MLP neurons of a small language model. Each row is named by its layer, matrix (gate and up: input weights; down: output weights) and neuron, and shows model dimensions 592-719. Each number is 50 + 15 x the weight over its row's rms, rounded and kept within 0 to 99. A neuron's up and down rows have the sign that makes its largest values positive.
Before each neuron's rows is what it responds to, as a language model described it from the Wikipedia text at the highest values.

Responds to: Life-stage transition words. Prepositions and conjunctions in biographical narrative that mark a life-phase boundary, e.g. "end of his contract", "retired from", "When he was three"; occasionally table headers and name fragments.
L6.gate2198:49 57 37 55 45 58 41 16 61 65 25 47 38 56 83 47 45 68 34 56 60 56 54 59 43 48 40 44 35 53 21 62 41 67 78 31 35 48 27 38 61 47 59 41 31 39 88 33 53 57 47 42 49 48 46 45 32 74 37 50 56 39 36 62 43 53 48 62 71 58 34 00 49 63 48 46 35 56 46 27 42 46 70 66 75 49 64 47 34 70 49 53 63 65 51 52 45 62 44 52 32 63 11 48 61 47 27 35 85 44 19 59 20 59 68 50 49 67 53 48 50 67 42 67 42 60 43 54
L6.up2198:50 50 22 43 11 45 51 34 80 57 65 33 47 67 68 33 51 43 26 47 48 77 55 52 40 20 28 43 24 42 58 56 40 52 72 19 50 47 21 50 44 71 14 52 70 36 73 51 47 21 52 61 45 52 48 58 39 77 08 24 62 42 43 65 66 48 59 68 44 65 45 30 35 69 60 47 45 12 51 41 56 50 58 55 76 42 45 47 67 66 53 42 61 70 40 58 52 52 40 61 19 80 26 51 89 61 28 37 60 43 35 59 33 70 45 33 69 57 61 31 42 60 53 38 41 61 60 35
L6.down2198:49 47 41 50 59 86 56 29 65 66 35 37 24 47 41 63 32 38 44 63 35 48 66 53 34 56 61 74 42 40 35 45 87 39 77 59 28 50 64 44 59 42 70 79 72 51 62 71 35 43 40 59 67 61 32 43 29 31 45 36 46 39 52 66 51 59 54 30 33 78 60 45 51 28 60 35 47 74 36 39 33 78 43 46 47 77 31 53 68 46 35 53 58 51 55 47 43 47 47 65 62 38 49 43 33 49 24 68 56 65 56 39 49 64 42 65 46 46 45 49 48 45 44 51 49 31 53 30

Responds to: Name-initial capitals. Capital-letter word pieces opening an unfamiliar proper name, mostly surnames in tables, lists or credits, such as Bhiku M(hatre), Antti M(äkinen), K(ofoed).
L6.gate1316:74 43 50 60 56 35 53 27 21 74 75 58 18 44 38 27 54 33 52 36 48 52 62 55 39 57 53 68 38 53 45 56 61 37 61 38 52 72 47 75 33 52 82 74 54 75 26 57 49 52 46 50 28 73 59 33 62 50 53 77 53 44 54 30 47 57 66 74 31 57 39 45 43 59 56 44 37 29 70 79 59 56 73 27 43 68 51 73 41 62 17 63 53 61 25 46 50 63 45 38 69 35 29 53 62 44 56 47 29 28 87 64 39 13 71 38 46 09 53 46 61 51 59 82 49 53 76 59
L6.up1316:45 44 50 61 41 52 52 50 21 60 44 33 79 63 48 71 65 67 58 38 44 48 39 57 48 65 47 28 38 50 57 47 60 51 49 31 78 66 55 28 59 66 32 41 41 76 40 46 80 36 41 37 50 48 49 60 51 52 49 42 58 63 56 75 57 48 55 52 59 63 67 26 61 41 51 40 37 34 55 69 17 24 48 49 37 50 39 54 44 65 07 40 56 61 68 34 45 41 59 47 75 49 50 69 50 75 80 52 40 33 82 43 74 47 55 41 52 57 16 44 64 53 44 65 60 29 55 50
L6.down1316:39 61 63 43 35 91 80 17 54 50 61 39 72 30 34 41 63 47 52 24 31 19 66 52 45 46 59 35 74 48 11 42 58 28 54 34 45 56 40 31 58 45 52 56 38 54 54 56 48 29 47 36 27 35 54 67 39 30 50 48 17 48 28 62 34 55 30 48 47 70 33 54 75 69 50 68 48 58 44 60 62 25 49 30 66 33 43 11 59 55 57 43 26 32 90 49 81 55 36 68 63 41 26 67 38 59 55 40 59 69 51 61 59 69 64 11 51 44 37 50 64 36 52 57 57 32 37 54

Responds to: Word-initial fragments, table cells. Opening word pieces of longer words, mostly foreign names (Ras, Ts, K, Ak), plus short codes and cells in wiki tables (Q, UTC).
L5.gate1993:66 27 76 58 38 76 65 52 37 62 63 46 51 51 62 47 47 41 64 43 47 36 57 26 56 52 67 53 34 52 54 65 35 67 44 67 34 55 30 41 26 26 36 68 70 50 45 54 63 60 46 73 50 84 30 17 42 60 33 54 38 34 42 23 55 28 52 61 29 73 50 41 28 48 52 48 53 36 50 43 65 67 74 38 53 58 30 83 48 52 52 43 42 55 35 67 66 44 09 35 26 33 22 52 51 58 65 42 76 45 79 66 43 59 44 71 35 58 45 33 61 66 36 40 43 47 56 40
L5.up1993:99 18 60 52 50 34 65 62 27 74 49 57 47 60 53 60 17 38 72 46 34 37 64 56 36 41 64 64 64 49 12 51 42 39 38 53 21 42 24 45 32 75 55 62 66 47 53 44 74 31 64 64 27 64 26 16 50 44 63 34 45 64 53 33 53 58 76 22 36 58 66 48 28 81 62 38 41 52 50 43 52 54 25 25 36 54 47 52 85 57 51 55 67 61 59 39 71 38 70 65 45 28 59 63 64 31 43 51 67 32 48 54 63 53 47 31 37 44 70 54 71 48 13 46 55 36 56 59
L5.down1993:76 47 57 76 34 35 48 65 51 46 46 52 49 38 36 53 43 68 38 44 58 29 45 54 27 27 31 54 54 53 65 59 69 67 66 46 24 50 60 57 44 78 78 57 54 53 63 61 85 50 70 65 24 44 33 39 39 45 45 21 66 62 37 62 39 45 51 45 57 46 32 37 33 22 35 43 65 67 67 40 59 52 38 69 50 51 37 29 32 46 44 40 45 54 48 41 60 54 40 84 35 44 36 49 98 15 75 27 41 44 74 41 58 64 35 56 71 39 63 65 54 63 40 56 60 51 64 55

Responds to: Word-initial capital fragments. First piece of a word split into several tokens, often a lone capital starting a name or heading, such as Q in Qing/Qatar, D(istrict), P(ublications).
L3.gate3196:45 41 55 65 50 58 84 45 47 60 69 29 60 51 47 54 27 62 44 39 41 30 21 27 63 62 42 52 48 23 51 63 60 47 75 59 69 43 59 30 42 84 53 65 48 55 31 42 60 66 32 61 55 38 35 52 59 52 51 32 55 38 56 46 53 75 39 75 73 40 81 41 11 35 44 53 72 40 49 51 39 31 49 72 70 54 42 14 40 37 69 55 67 64 47 60 66 70 11 38 73 41 49 83 53 19 44 31 47 65 62 46 72 42 40 52 65 62 59 31 44 66 64 67 33 56 49 60
L3.up3196:32 64 54 25 65 53 39 54 46 59 38 70 39 68 65 58 34 31 47 57 62 53 70 55 66 71 78 45 50 40 78 39 51 31 49 40 66 55 50 56 51 47 32 26 33 29 62 46 19 60 42 99 49 47 22 50 57 60 71 44 69 50 63 66 36 42 22 39 65 55 62 61 13 47 40 71 38 88 52 45 31 49 46 45 50 38 32 12 47 18 47 46 54 44 99 38 63 84 65 34 50 43 53 48 38 53 60 55 22 40 45 21 48 64 63 61 55 49 65 34 41 41 43 80 36 77 43 84
L3.down3196:44 50 85 46 53 43 62 50 49 53 80 51 62 49 63 53 32 44 40 31 63 62 31 30 52 34 63 39 61 49 67 53 65 29 46 75 73 65 61 51 38 63 37 72 34 44 39 34 44 36 26 79 58 50 48 48 75 68 52 47 63 52 20 46 90 78 15 65 57 67 53 39 35 55 68 20 35 48 53 39 34 50 47 41 40 55 42 34 51 41 74 24 34 48 75 60 59 86 30 57 39 31 48 78 48 39 27 23 63 44 27 45 57 44 69 60 73 50 56 37 46 52 61 46 27 64 55 60

Responds to: Temporal anchoring prepositions. Prepositions like after, before, of and by that tie a time phrase to an event in biographies and narratives, e.g. "two days after", "in the years before", "by the time of".
L5.gate3442:54 54 43 68 60 41 31 58 46 72 69 32 55 29 82 61 54 51 78 11 65 73 37 49 64 48 52 44 75 52 61 40 45 68 36 47 28 47 75 58 44 58 36 64 68 51 40 57 56 45 48 69 29 45 10 49 73 37 31 63 59 28 38 54 50 40 42 55 51 46 56 41 64 35 46 56 55 54 36 57 30 47 97 41 46 61 50 60 26 33 46 62 44 24 54 55 44 41 73 29 75 62 72 60 40 58 42 47 57 63 61 48 72 55 31 74 71 42 35 52 40 50 44 52 35 23 71 37
L5.up3442:74 35 73 44 55 68 69 36 62 76 51 57 46 63 48 12 56 88 44 53 32 33 37 40 50 36 59 36 38 35 41 32 61 51 61 47 73 53 49 42 36 63 61 71 43 30 47 49 59 53 69 41 58 48 72 52 55 02 43 60 47 67 47 50 70 62 84 44 52 41 56 41 54 48 61 54 52 44 52 26 87 34 29 45 41 69 51 43 23 64 31 36 45 33 51 47 73 42 48 57 53 45 51 57 63 43 69 43 62 49 48 58 35 60 33 29 72 73 43 60 64 73 62 42 55 31 39 42
L5.down3442:53 49 61 73 23 47 84 54 46 56 59 67 47 37 77 27 27 53 41 43 28 36 42 52 46 77 33 75 36 51 38 33 64 78 78 66 42 44 67 67 49 45 65 53 57 28 57 76 71 68 44 83 42 55 28 47 47 64 57 13 33 44 65 51 64 41 58 54 34 50 34 51 32 58 47 28 56 52 37 37 64 66 50 53 58 76 57 39 62 63 50 34 39 54 58 88 53 16 48 28 46 82 63 48 51 50 63 48 50 58 59 40 57 37 42 36 42 58 60 39 40 63 53 39 54 32 65 73